{"d_model": 320, "n_head": 5, "rope_fraction": 1.0, "qk_norm": false, "init_std_qkv": 0.0485, "init_std_o": 0.0, "weight_decay": 0.026, "lr_head": 0.00712, "batch_tokens": 131072, "steps": 4187, "dataset": "wikipedia_en"}
MLP neurons of a small language model. Each row is named by its layer, matrix (gate and up: input weights; down: output weights) and neuron, and shows model dimensions 64-191. Each number is 128 + 32 x the weight over its row's rms, rounded and kept within 0 to 255. A neuron's up and down rows have the sign that makes its largest values positive.
Before each neuron's rows, "fires in" lists the words (lower case) most often at its 100 highest values on Wikipedia text that the model never trained on.

fires in: "and", "also", "addition", "hold", "because", "said"
L5.gate793 [178 197 119 199 123 131 183 156 164 106 113 121 136 144 136 188 151 133 166 168  96 180  94 133 111  93  86 151  78 101 165  76 119  83 170 106 148 145 140 118  90 130 144 138 146 114 114 165 131 116 158  45 146 198 119  56  78 145  95 151 110 117  81 103 180 121 156 162  98 168 110 122 112 124 116 100  79  83 120 109 178 151 164 164 124 105 155 143  88 140 126 100  95 149 109 107 157 141 132 124 184 121 168 127 139 135 125 127 137 103 124  99 129 110 135 119 178  85 160 126 143 201 190 118 148 148 140  52]
L5.up793 [112 137 136 137 137 145 125  56  60 144  95 165  50 153 218 135  91  85 181 117 149 104 112 116 155 102 123 163 103 152 100 105  49 111 181 145 118 103 238 153 101  93 162 124 111 115 153 108 129 134 144 133  94 104 108 110 123  95 110 111 121  61 115 158 186 103 100 145 136 144 208 190  83 128 169 120  90 120 127 140 105 153 161  59 103 159 162  80 131  94 144 160 158  91 109  85 138 148 165  61 126 241 173 101 168  91 146 109 142 169 175 118  97 125 124  80 101 147 118  81 106 114 137 111 121 145 109 140]
L5.down793 [ 82 142 108 136 141 145 144 105 107 103 114 138 175  76 115 115 106 160  75 175 165 109 115  90 152 146  87 139  92 148 173  95  39 157 161 105 131 149 134 132 115  96 123 138 114 130 175  86 132 137 109 110 160 166 128 100 127  15 154 122 172 141 140 148  39 116 123  97 107  97 220 143  64 154 146 120 152 148  89 141 115  89  69 102 106 127 158 167 150 108 102  46 100 135 115 163 106 171 174 102  96 164 132 132 127 183  98 133 106 148 150 104  91 132 140 147 133 134 112 145 129 148 129 130 118 125 133 148]

fires in: "it", "the"
L7.gate451 [160 137 125 130 114  89 129 174  93 121  87 135 148 126 114 123  94 137 134  83  86 159 121 171 188 165  88 133 151 117 186 150 152 126  78 103 113 132 102 113 190 129 112 106 130 156 144 110 117 112 126 170 136 152  98 156 103 106 122 121 148 104 122 134 120  64 181 107 172 136 130 122 145 122 118 104 127 136 121 243 189 179 158  97  93 114 143 151  90 151 136 106 101 134 113 123 111 115 109 146  91 116 186 125 214 143 118 177 197 123  67 109 141  83 148 139 172 138 110 145 160 119 166 152  95 132 197 168]
L7.up451 [186 134 144  82 112  85 172 131 148 100 129 134 144  95 154 139 161 136 162  51 141 136 183 124 153 116 112  77 154  64 160  80 132 109 114 125 120 171 116 116 104  92 177 170 121 166 143  87 113 190 116  82 114  63 125 148 120 118 108 154 174  59 142 148 112 142 153 191  82 145  97 114 190  63 109 232 153 127 108 214 119 207 163  49  81 108  90 165 117  78  66 143 115 108 165 120 112 136 130 188 172 139 121 136 112 123 146 104 171 120 128 112 100  74 166 179 160 149 188 137 170 126 110  95  97 171 144 129]
L7.down451 [121 129 143 100 174  95 130 119  71 151  96  51  93  91  98 123 123  84 118 113 107 102 170 163 147  91 169 149 139 119 147 137 165 181 144 142 103 119 115 143 110 148 112 113 130 191 159 121 148 114 108 137 104 138  94 128 110 202 123 153 142 208  59 145 132 122 133  81 154 166 121 171 131 128 149 120 137 121  42 173 177  61  68 105 112 107 121  71 101 129 159 158  59  87 103 111  94 185  82 130 142 143  94 121 216 135 112 120 169  93  75 158 169 122 136 152 129  90 171 149  57 130 136 164 115 103 152 147]

fires in: "of", "as", "vice", "assistant", "deputy", "head"
L7.gate326 [138 172 141 121 123 180 149 124  99 111 134  98 170 119 134 165 121  97 139  88 167 150 192 146 184 167 161 166 125 114 105  97 110  78 124 154 143 156 105 120  74  98  90  82 113 126 108 146  78 196 181 124  99 113 151 109 130  95  86 144 138  93  28 141 178 147 136 179 122 156 105 130 150 113 120  59 139 226 152 170 124  92 115 159 130 159  76 145 145 125 118 107 123 142 154 148 105 149 113  76 123 124 167 109 158 120 142 106  91 132  92 148  98 135 114 155 123 146 108 121 168 166 117 115 136 123 126 117]
L7.up326 [130 149 136 130 108 139 129 135 107 115 132  80 148 108 158 135 120  97 120 134 180 124 187 148  86 173 168 103 161 144 153 208 138 145 141 123 192 107 118 107 150 158 114 137 114 131 133 139  84 169 214 144 115  60 173 144 167  90 133 161  82 138 117 139 134 133 112 123  93 178 107  98 145 158 143  46 127 165 123  81 160 154 180 140 114 135  77 130 119 131 194  95 123 101 165 159 123 164 105 164 111 105 138 124 136 175 156 141 181  69 126 149  84 117  82 129  92 136 182 166 127 145  95  90 128 144  90 144]
L7.down326 [130 125 115 141 144  96 145  86 166 166 165 116 112 113 195 108 149 128 142 169 138 106 105 157 176 148 171 187 135  76 144 126 144 151 181  97 154  35 159  95 171 110 159  75 181  80  87 134  91 142  86  55 144 179 203 131 121  61 140 120 152 175  85 138 112 120 112 128 123 139 120  67  68 108 126 120 151 121 125 141 153 146  80 180 132 129 117 153 106 149 104 138 188 121 168 145 152 146 123 179 142 173 121 103 200 100 133 122 126 142  99 144 175 156  94  87 141 107 133 187 153 114 146 109 119 125 136 158]

fires in: "to", "would", "and", "help", "not"
L7.gate5 [163 166  62  42 155 162 119 172 158 137 107 117 169 108 132 107  79  93  98 115  88 152  72 171 139 137  95  83 187 174 103  72 103  91 109 108 171  97  84 137  88  91 111 189 124 152 149 113 137 127 117  94 135 123 185 131 108 162 126 170 148 131 113 150 150 186 113 122 166 153 118 143 108 157 120 136 150 173 120  94  67 135 130 112  63 120  99 143 182  97  98 174  65 157 132  60 135 105 108 133 115 115 153 117 173 128  86  61  93 141 109 120 142 162 136 125 115 143 123 118  89 154 119 175 175  98 121 120]
L7.up5 [123 161 144  68 179 106  94 158 163 119  95 127 131 144 123 151  81  92 122 124 173  98  63 127 146 149 116 138 179 122 126  86 123 102 139 117 147  77 122 118 117  85 121 187 119 100 210  82  82 110 103 103 113  91 132 139 106 146 147 169  96 101 193 147 163 181 117 120 160 155 161 163 105 106 175 109 129 142 118 115 135 149 110 136  64 116 146 134 128 187 115 203 112 130 110  21 127 112  80  86 139 118 119 111 183 153 106  94 105 163 116 109  93 126 122 128  89 140 138 181 105 107 186 117 106 154  73 126]
L7.down5 [149  84 131 106 137 139 147  84 157 123 156 148 117  89 134 168 134 107 114 181 155 171 131 110 111 130 130  96 132  95 113 129 213 115  64 161 137 178 104 141  59 184 125 159 162 167 172 114 128 120 115 105 140 170 136  81 114 205 153 167 101 140 136 154 140 100  91  99  70 178 113 115 124  90 129 139  84 117 182 131  96 144 109 133  94  89 130 150 149  74 147 116 207 100 114 140 148 136 176  58 137 161 107 131 120 117 168 102  60  92 127  61 134 109 110 125 137  85  91 110 146 122  98 149 138 168 104 150]

fires in: "would", "could", "can", "will", "must"
L7.gate627 [118 130 132 122 116 131 173 164 110 118 124  91 116 155 133  98  77  49  75  94 162 121 158  65 151 135  57 116 111 119 127 115 173  87  88 151 112 161 134 131  55 122 159 167 156 134 158 135 113 171 183 130 101  76 129 155 118 161 106 176 149 121 127 115 117 176 173 182 111 166 131 123  66 123 157 125 111 122  90 110 129 128 110 101 154 140 124 112 102 129  80 129 167 116 119 111 142 108  82 196 150 122  86 100 104 172  80  68 125 156 129  53 146 110 121 173 164 134 124 180  64 183 166  96 129 147 108 134]
L7.up627 [108 155 165 108 123 180  59 147 130 125 146 130 144 136 158 116 117 110 170 106 105 120 135 146 157 145  90 120 147 151  78 108 167 105 165 118 142 168 126 172  88 163 119 145  94  94  97 158 161 176  88  91 111 167 200 139  90 169 147 181 162 144  93 114 146 131 143 131 167 179 115 135 131 129 114  90  81 152 105 145  97 106 136 159 129  93 108 101 128 136 158 163  80 132 179  85 186 164 119  92 155 151 123  95 121 104  90 149 130 176 107 113  95 104 134 165  70 104 192 134  79 180  67  86  88  70  93 117]
L7.down627 [144  71 167 129 160 110  84 140 178  81 159 192 141 169 138 172 182 104 164 114 175 154 141  91 139 122 130  96 113 126 103 110  57 118 117 156 147 138 143 134 110 169 198 119 171 108 119 101 151 137  78 102 121 153  61 120  97  93 126 165 173 187 148 131 142 135 145  90 121 108  75 125 108  76  86 161 110 118 100 147 126 110 132 124 151  70 139 124 121  86 132 130 172 123 138 110 126 163 160 134 112 119 106 118  92 134 110 115  97 138 147  52 113 143  76 173  93 102 126 123  43 155  97 155  94 129 102 114]

fires in: "to", "will", "would"
L2.gate111 [145 100 130 154 118 103 139 104 122 100  47 169 112 115 119 139 101 120 129 113 168 117 111  99 134 197  71 121  96 128 171  93  98  61 137 114 102 100 159 136  98 154 146 136 101  75 101  76 201 174 105 105  75 149 159 118 111  92 162 180 159 154 165 108 156 143 121 122 117 145 130 129 133 107 143 161 140 112  90 120 117 153 147 141 148 180 164 120 208 112 142 144 119 104 141  98 112 132 148 184 131 163  99 107  49 119  99 172 131 154 116 205 168 148 133 180 154 157 125 173 110 131 131 178 110  73 112 177]
L2.up111 [161 134  99 105 134 164 161 102 156 142 127 114 118 106 130 144  96 144 144 199  59 107  92 152 185  87 171 110  86 129  81 109 160 147  84  94 205  50 162 135 135 131  77 148  73 113 140 218 133 140 151 141 182  81  93  73 110 115 100 193 134 152 135 105 180 171 126 163  91 131  98 151  76 127  70  97  74 153  64  94 111 102 145 112  76 137  86 144 120  98 131 118 169 181 124 106 166 159  90 136  71 183 155 140 129 140 153  89 161 107 150 139 154 115  82 144 133 105 170 179  81 177 131 137 111  70 152 119]
L2.down111 [161 126 134 123 108 155 133  96 142  72 117 145 121 123 128 167 127  93 186 134  84 178 110 157 131 171 165 102 163 136 130 111 130 124  92  99 119 176 137 172 125 142 163 120 169  83 135  92 147  69 176 141  94 199 129 104  74 127 193 173 164  69 149 112  92 120 114 141  36 116  80 141 129 105 149 170  88  96 129 142  55 143  89 133 118  95 101 119 130 116 106 191 190 127 153 135 116 154 181 109 165 135 170  98 111 157 134 153  92 193 114 170 144 148 118 120 102 118 132 135 126 200 146 142 124 128 135 184]

fires in: "can", "do", "will", "may", "summer"
L7.gate84 [ 88 141 101 117 168 144 129 148 104 136 121 131 175 135 157 150  94  88 227 125 141 123 138 148 176 140  89 107 150 137 105 100 184 162 126 157 195  75  69 191 101 116 218 202 195 118 127 135 134 152 154 135 119 153  94 145  95 121 137 162 162 182 128 168  96 152  96 142 159 150  99 145 109 180 177 126 162 186 165 150 115  63  58 149 118 125 112 115 126 111  84  90 128 131  85 103 132 160 121 145 135 110 112 101 169 138 125  90  61 134 128 129 128 139  87 156 140  29 156 104  80 102 137 156 207 102 119 144]
L7.up84 [ 83  89  71 170 166 107 167 121 199 145 147 147 127 142 113 160 176 147 190 144 122 148 142 138 138 145 103 144  84 222 150 123 182 118 119 165 145 145 104  80  86  90 165 200 152 156  81  76 147 103 139 143 138 182 147 176  70 133 120 113  93 146 153 140 130  76 129 180 150 139  80 114 146 105 131 106 102  76 140 153  71 127 139 131 110 113 159 112 121 164 135 124 155 160 129 149 147 119 146 136 135 100 131 185 121 125 125 133  98 128 177  96 152 134 186 102 128 149 116 141 108 179  87 161 117 106  95 121]
L7.down84 [162  81 113 157 119 128 132 112 189  80 116 105 163 198 123 149 112 106 217 107 129 100 121 131 161 140  79 152 108 197 133 114 167 154  97 106 139 116  98 114 113 104 142 126 168  68  99 133 100 120 115 130 133 133 126 169  91 106 179 156 160 112 177 154 104 167 170 126 100 112 153  74 144 125 124  30 165  95 107  96  98 120 140 124 100 113 113 158 158 183 107 175 146 120 107  99 172 142 152 138  88  77  89 137 198 180 120 143  84 135 164  43 113 121 118 120 142 131 135 137 142 141 175 127  87 113 101 116]

fires in: "you", "i", "we", "do", "donkey", "they"
L7.gate309 [115 149 158  89 132 173 124 158 114 133 103 137 157 149 115 123 165 119 136  95 142 154 165 117 130 162  82 133 136 126 193 178 140 102 168 217 149 135  49 120 140 117 139 101 168  65  74 102 186 107  92 180 190 113 152 172 134 149  96 144 173 153 163  83 151 133 113  76 116  90  76 149 111 153  90 120  98 138 106 149 124 171  94 104 167 122 102 167  98 123 108 117 154 143 164 134  84  62 111  76 128  94 102 151 137 128 130  96 153 158 100  69 165 121 172 167 198  98 150 125 121 190 121  61 124 114 106  83]
L7.up309 [124 158 166 165  65 130  94  48 147 130  80 142 104  92 141 132 109 177 141 109 117 129 100 103  90  88 125 110 101 151 110 145 107 159  37 105 171 145  60 111 140 112 142 153 113 116 103 185 104  87  96 130 112 106 126 127 135  42 144 119  74 123 116 102 159 142 121  83 132 120 124 127  74 112  98 122 111 166 157 130 178 155 130 144 108 139 119 201  37 110 143 172 113 174  67 169 185 101  80 125 158 108 113 152  89 162 100 148 128  90 133  45 137  83 150 125 122 103 137 128  85 131 146 150 162 110 140 172]
L7.down309 [125 133 151 161 149  88 141 102 101 131 116 111 131 153 175  43 125 134 126  97 141 190 175  69 138 126 107  58 151 170 123 154 190 158 140 171 168 140 118 182 130 120  96 138 147  83 127 147 175  77 162  91 157 154  75 131  85 100  84 163 118 119 178 131 154 135 131 103 175 165 103 123  78 139 167 146 117  79 124  99 125 212 122 104 116  96  98 155 141 169 125 161 143 148 131 108 113 173 105 127 169  98 120  97 105  93  99 152 100  76 122 145 138 155  88 111  88 136 102  92 155 105 132 107 126 149 150 123]

fires in: "new", "deputy", "then", "former", "as", "of"
L5.gate376 [ 89 138 126 107  93 162 196 146 120 133  91 133 105  99 161  69 111 107 109 171  64 146  77 109 128 154 137 162 101 116 155 175 125  90 120  82  87 137 108  95 142  79  86 112 146  94 136 118 146 183 124 125  82 153 161 111 125 105 128 134 104 121 103 154 134 195 124 143 108 186  32 177 131 141  94 120 129 170 178 136 162 143 132 120 143 135  87 113 123   2 166 128 104 117 157 169  75  80 116 137 111 146 120 168 167 180 108 108 127 112 126 131 134 140 104 128  92 136 147 102  70 133 180 122 119 174 138 142]
L5.up376 [ 86 110 134 146 124 117 144 136 128 120 118 145 133  96 158  62 119 143 133 157 140 174 146 139 130 144 117 147 132 121 149 135 129 120 198 134 139 111 162  98 169  32  58 118 141 145 108 152  92 160 127 128 108 190 140 108 145 117 103 132 151 109 155 165 122 111 137 130  89 131 103 133 170 119 146  91 117  96 182 163  97 145 136 153 146 168  55 102 147  96  86 174 141 142 141 141  63 133  93 211 123  95  91 184 134 143 100 111 100 167 128 137 108 128 140 114  90 137 114 171 127  94 139 134  95 136 132  96]
L5.down376 [133  90 191 130 114 109 137 124  97 170 144  92 139 140 173 150 181 113 146 157 137 104 108 161  63 104 131 125  94 134 131 150 104 119 140 113 158 141 126 107 152 122 117 105 163 154 163  63  85 124  61 128 148 215 169  70  92 117 156 148  72  91 103  96  74  95 110 109  73 101 139 104 144 131 143 145 127 115 150 138 172 104 129  86 113 148 127 150 133 113 141 109 127 187  76 135 157 107 108 157 126 121  84 101 106  92 142 109 140 126  74 180 107 134 124 151 161 125 160 176 192  95 152 134 194 131 120 162]

fires in: "to", "per", "not", "by", "of"
L2.gate378 [180 142 144  94 168  81 131 108 179 143 139  91  77  92 132 107 145 168 178  87 133 186 111 118  84 188  83 149 134 114 109 133 193 167 156 142 160 103 149 151 158 156 112  95  90 111  93 159 167 121 117 116 159 163 145  79 126 158  48 187 130 139 138 140 175 147 142 109 118 176 178 204 166  49 110  92 130  95 109  94  82 109  90 109 148 126 138 160  83 127 182 116 140 113 140 135 116 126 194  83 111 123 141  94 114 181 121 141 162 129  93  98 146 131 190 147 158 146  72 113 111 144 118 133 156 145 140 112]
L2.up378 [116  99 197 111 165  81 169 216 135 128 145  93  95 136  89 182 118 152 102 115 125 101 159 142 150 122 141  71  80 140  78 118 157 147 132  64 144 107 164 200 114 154 117 148 124  93 111 171  67 146 109 120 129 174 156 108 147 172 183 101 133 175  79 144 113 145 175  72 138 103 136  98 185  98 102 153 136 167 132 170 143 143 118 153 115 150 144 115 135  76 154 144 126  69 149 157  88 164 115  86 101 146  92  87 235 138 147 188 133 167 133  76 115 104 135 137  98  88 149  97 116 166 135 106 118  80 130 156]
L2.down378 [166  93 120 102 118 129 123 129 100  92 138 104  93 117  93 115 153 119 184 166 156 180 157 128  99 160 113 121 184 160  76 204 176 106 161 119  81 135 120 139 126 168 110 133 103 114 140 129 118 112  99  62 134 112 205 174 131 152 155 201 140 164 169 156 161 147 154 133  71  96 134  89 144 117 141 156 131 119 128 133 137 110 149 164 166 100 111 176 168 116 157 105 165 154 161 135 119 139 167 128 133  51 108  72 107 166  64 167 151 153  97  77 101 163 142  63 145 131 125 153 148  99 102 125 120 168 125 100]

fires in: "and"
L5.gate169 [ 85  88 133 149 131 107 109 115 151 117  74 153 114 136 146 171  88 123 148 103 135 144 110 137 128  93 135 110 124 128 150 111  92 116 138 110 110 156 148 158  97  50 100 113  70  91 151 108  99 115  55  76 135 174 134 134 115 121 186 132 117 132  83 112 120 110 192 151 131 190 116  90 144 111 151  95 119 146 182  92 102 123  52 127 125 121 153 179 123 159 152 107 158 125 109 150  64 201  82 122  93 110 220 139 106 143 169 101 145 155 189  93 128 120 153 146  97 130 113  90 129 171 167 111 136  94 148  99]
L5.up169 [119 129 101 149 126 109 137 127  81 150 125  93 154 190  76  94  54 170 126 106 144 132 117 112  94 134 100 132  99  97  87 172 108 122 157  91 183 138 190 164 162 135 150  89 147 155 149 114 138 129 151 138 136 176 154 164 187  84 115 131 102 136 113 154 184  93 115  89 159 111 179  89  45  78 168 211 127  96 142 170 108 194 146 130 134 140 114 172 150 140  87 140 121 110 156  85 179 192 120 107 165 151 102  90  93 108 131  93 107  91 109 152 130 159  93  82 145  64 144 172 161 104 144 134 129 148 159  90]
L5.down169 [128 147 144 106 161 125 135 150 132 163 114 140  80  90 133 151 153  99  99 178  91 111 114 140 130  83 130  93 137  84  89  77 116  64 112 125 158  81 122 132  99 116 197 109  92 119 146 150 100 114 168 172 105 135 202  58 124 183 119  64 183 140 107 119  78 190  89  66  89 117 105 137 149 149  37 118 106 153 118 162 121 117 163 127 121 145  85 119 150 112 128  98  80  99 132 139  38  95 138 121 137  84  81 157 168 132 126 133 103 124  42 126 140 121  82  81  66  84 128 117 155  95 158 133 104 152 166 147]

fires in: "became", "too", "took", "york", "changed", "change"
L2.gate401 [137  82 117 172 130 148 122 107  82 103 104  89  84 143 142 180 141 122 108 132 104 125 104  54 180 130 161 108 129 155 137 163 173 131 134 120 130 142 157 135 158 134 114 110 162 196 102  71 108  99  81 172 111 167 150 148 145 188 107  72 186 104 133 150 162 103 134 127  73 161 122  83 166 153 129 158 169 138 155 196 149 116 188 158 153 106  89  84 163  96 137 155 137 104 167 197 104 144  98 154  72 125 107  76 142 115 170 154 106 139 116 128 203 149 155  99  79  86 139  91 113 135 143 116 136 147 137 135]
L2.up401 [155 110 124 105 131 171 204  80 111  68 149 121 101 142 140 200 174 148 124  83 145 138 123 159 197 106 129 128 141 160 178  98 168 113 179 123  87 131  71  78 144 127  73 134 187 131 140 100  92 121 103 135 129 143 148  99 163 197  89 145 138  55  89 145 121 111 125 142  73 146 119 135 120 162  97 135 147 165 141 148 145 121 150 145 156 132 160 132  71 130  94 132 112 129 129 125 121 151 168 129 158  69  75 146 134 112 118 198  67 159 125 131  89 163 106  81 167  95 111 126  49 124 107 114  55 137 159 111]
L2.down401 [ 96 101 105  69  93 168 129 116  62  70 112 140  80 116 124 156 109 117 177 131 185 154  83  57 141 134 114 103 117 151 150  45 205  97 153  85 120 199 103 107 160 159 155  80 115 112  86  85 134 157 175  93 133 159 131 163 113  70 144 125 147 134 177 131 181 150 145  93  96 140 126 129 127 121 122 144 139 117 171 184 138 159 139 143 134 104 132 130 139 157 110  98 111 144 164 145 140 121 106 106 160 197 125 109 125  95 169 128  50 117 171  96 175 105 195  67  99  44 131 129 102 102 151 152 150 140 100 140]

fires in: "to", "can", "t", "not"
L5.gate535 [ 75  93 104 148 113 149 165  98 140 136 119 128 124 124 183 124 192 135 174 128 123 128 130 149 170 190  77  85 154 157  98 124 166 122 120 176 190 146 159 187  48 149  68 124  96 110 159 160 141 160  66  90 113 126 110 143  28 153 123 149 105 122 180 193 139 123 174 107 113 156  91 151 141 148 178 128  85 165 126  89 131 127 118  69  86 124 144 116 117 127  88 133 143  89 123 102 140 187  77 117  98 153  88 104 147 113 124 111 159 171  84 104 211 116 134  97 108  64 113 132 139 158  67 139 146 115 137 111]
L5.up535 [104  86 140 140 143 155 146 148 138  71  96 133 103 159 119 118 141 172 126 150 136  73  88  69 146 173 168 102 113 114  55  95 152 184 113 141 170 196  91 206  71 127 132 147 128 116  88 128 133 142  81 120 103 152  98 130  65 149 122 163 127  95 134 132 173 125 173 138 115 134  96 190  69 136  71  95  66 135 143  87 124  81  65  74 134 141 131 111 142  77 107 196 129 124  77  98 161 175  84 148 106 141 133  93 132 149 135 122 139  90 109 117 168  81 119 134 113 114 162  86 179 123  98 126 130 112 111 184]
L5.down535 [133  76 150 139  87 195 139  66 128 145 163 160 150  93 123 113 135 109 144 150  84 196 153 105 108 173 110  73 121 121 128 141 225 117 108 149 121 172 101 151  82 185 108 184 122 159 140 181 135 106 140 128 157 115 127 118 141 163 106 158  91 149 135 151 149 109  99 107  99 128  49  96 128 146 162 120  68  85 154 133  77  80 133  87 160  94 119 134 132  86 133 106 189 126 155 141 157 189 153 110  95 153 109 115 118 128 147 129 125 137  92  73 175  96  89 112 201  69  79 109 132 124  77 167 135 127 145 158]

fires in: "i", "can", "to", "t", "not", "will"
L9.gate345 [ 86 142 109 134 133  94 145 177 128 154 117 143 124 119 147  98 152 101 135 125  74 127 179  74 158 135 153 148 134 141  90 159 159 106 118 144 126 140  55 130 131 136 173 126 129 106 150 148 138 116 109 142 176  88 137 128 110 198  89 178 141 111 222 197 115 134 114 147 116 130  94 118 144  83  93 143 215 100 142 142 172 163 110 104 127 111 128 182 125 147 149 104  97 113 143 117 138 196  77 154  98 200  90 139 122 170 137 176 147 142 117 117 167  92 145 147 100 148 107 144 121 156 135 103 189 124  82 117]
L9.up345 [185 137 165  74  75 170  85  97 144 125 178 167 136 111 134  65 167 129 122 138  81 121 135 115  90  92 128 183 136 199  81 132 104 109 140 135 136 132 108 127 123 104 102 101 131 130  43  99 117 161 103 105 160 146 134 116 118 178 120 115 117 136 151 107 113 136 107 105 170 131 101 103  99 157 106 200 107 140 126 145  94 114  87 104 166 117 106 103 190  74 113 138 165 130 118 138  71 153 108 111 127  90 162 103 166  87  60 130 106 125 154 132 121 159  83 131 113 135  90 148  85 132 103 167 130 105  84 161]
L9.down345 [152 151 162 130  31  97 132  97 109 151 175 117 128 126 141  82  95 154 161 134  76 175 119 162 128  96  99 103 160 146 104 131 154 156  98 109 141 104  92 132 149 169 131 111 112  98 153 136 167 137  88 124 101 122 135 108 113 193 146 151 167 121 187 144 115  87 147  88  84  86 127 120 155 110  84  83  65 137  89 103  72 118 206 119  99  97  99 170 137 148 118  95  91 117  89 141 159 174 118  94 127 163 131 108 111 106 165 155 107 147 160 123  95 140 127 113 120  74 175 143 132  98 157 149 163 125 123  87]

fires in: "and", "as", "of", "until", "for"
L7.gate447 [179 125 156 129 191 148 178 107 130 127 143 105 125 123 100 107 163 132 101 168 142 179 186 124 165 114 166 122 162 142 154  74  76 164 150 144 145 142 152 102 164  70 129 111 120 166  79 166 108 139 122 133 190 142 133 183  98 175 106 138  90  96 119 134 144  76 133 155  96 116 161 136 153  72  83  76 137 175 156 134  96 201 126 138 158 136  96 180 162 142 112 100 139 102 172 119 109 104 104 187 143 103 115 160 150 168 133 134 145 165  75 140  90 140  97 132 170  87 102 133 188 122 102 163 113 138 115 168]
L7.up447 [169 122 136 146 160 134  83 188 135 117 121 195 167 127 150 121 126 122 147 141 160 199 109 204  89 167 167 172 120 135 152 110 115 125 141 123 153 149 173 118  93 122  97  65 129  73 135 137  70 125 144 109 143 111 118  99  77 157 124 134 101  93 104  74 116 135  70 157  91 130 123 180 187 146 123 103 145 160 149 112 159 138 106 139 108 209 172 138 185 200  94  93 191 159 109 156  93  95 102 102 125 164 100 120 131 206 159 118 144 126 130  74 113 135 152 150 168  79 150 169 182 145  78  67 170 118 144  82]
L7.down447 [114 127 113 133 125 142 158  76 109 111 112 155  79 150 153 145 154 132  94  92 114 123 121 133 139 134 100 138 142  82 135  74 157 152 168 145 176 131  54 110 135 103 117 143  88 188  90 117  85 161 109  94 159 111 174 156 193 130  79 110 164 125  83 128 214  86 114 145 124 156  90  87  69  71 107 161 119 128 160 129 126  77 188 163 126  92 120 134 132 119 153 151 125 126 134 102 124 140 152 153 145 112 104 131  83 114  97 163  58 147 134 139 185  64 159  84 170 174 101 115  75 139 125 157 173 159 166 119]

fires in: "one", "each", "the", "it", "on"
L7.gate297 [134  91 120 121 137  80 131 137 193 105 108  97 147 164  60 118 143 124  45 111  99 177 158 155  85 109 207 149 109 144 147  94 179 132 124 135 137 133 128  93 135 153 133 110  90 153 149 121 180  97 180 131 157 126 121 131  82 160 116 164 112 116  81 168 205 125 131 140 180 119 105 113  67  98 155 135 151 132  67 126 115 158  69 150 153 150 119 129  80  69 102 106 148 154 105  94 115  86 112 124  85 106  69 138 133 108 125 199 118  85 117 184 174 114 148 182 198 129 116 120 115 105 122 200 107 167 143 120]
L7.up297 [ 78 137 119 116 174 122 143 138 106  93 150 121 148 147 130 181 145 108  75 123 162  91 131 145 125 130 154  70  94 135 168 109  99 122 105 163 102 177 146  62 163 167 158  96 156 191 155  58 150 174 126 168 128 184 112 107  94 202 170 168 136 141 122 181  92 144 140 136 119 147 115 198 100  86 133 161 138 140 168 138 122 169  80  94 115 171 169 192 121  96 128  87  99 102 139 157 168 158  59 125 132  45 121 102  86 140 198 127 106 102 112 129  92 153 103 167 165 128 110 172 107 122  75 180  44 130 158 166]
L7.down297 [136 125  73 190 104 116 115 122 104 128 101  71 111  96 135 187 136 150 113  50 151 128  84 152 145 142 156  82 152 106 122 144  77 105 128 176 113 108  86 123 172 158  76 154 165 141 133  98 103  93 118 179 161 152 110  92 117 140 186 152  92  96 140 115  98 125 134 149 113 148 174 131 173 173 138 101 131  80 122 138 134 143  71 118 179 172 146 130  85 134 116 126  94 178  70 132 152  90  78  97 220 164 159 180 105 174 163 178 121 122 104 112 159 104  84 129 104 134 157 137 141 138 110  84 140 168 148 162]

fires in: "i", "t", "you", "to", "we", "he"
L9.gate49 [118 101  93 154 106 157 117 138 199 183 134 147 129 153  87 139  98 101 139 101 183  94  36 121 163 121 101 109 121  97 149 216 121  87 101 150 156  47 108 135  96 112 112 101  61 176 111  70 193 113 131 155 109 129 161 144 130 144 141 140  92 187 184 171 136 170 104 140 100 106 126 165 153 178  83 117 153 143 155  66 137 154 161 107 161  57 133 145 106 153 161 115 156 164 120 134 105  54 132 116 125  83 101 155 112 134 123 127 131 147 226 132 124  72 149 124 136 152 102 143 142 147 107 122 132 129 112  96]
L9.up49 [ 89  88 119 182 119  92 183 116 183 123 171  95 118  75 125  96 136 160 106 138 116 108 124 115 107  99 120 174 151 145 114 115 151 151 130 105 124  90 124  47 172 102 104 173 146  96 174 138  89 151  65  94 168 118 136 181 139 137 147 134 110 131 164 132  99 132 170 109  98  79 113 163 110 146 119 123 107 158 153 137  74 186 161 152 170 136 118 139 106  58 104 158 120  85  94 124 168 166  90 131 160 116 117  99  53 116 113 125  68 128  59  84 166 152 132 132  58 147 131 102 158 146 106 144 114 116  99 124]
L9.down49 [146 116 112  87 136  61 121 166 193  94 143 165 120 201 104 127  65 131 181 115 170 162  96 140 114 172 108 112 184 137 149 198 154 122 126  75 170 101  90 156 135  83 129 122 113 127 154 124 188 126 108 115 182 138 139 140 113 149 115  95 110 135 190 138 159 139 146  96 122 133 163 215 106  90 135  97 125  87 212 117  79 123 160 104 134 126 142 122  96 123 152 143 103 120 134 145 118 133 114 136 120 110 144  88 135 147 135  99  89 179 110 139 142 116 120 132 140 112 114  89 170  98 175 110 159 159  98 137]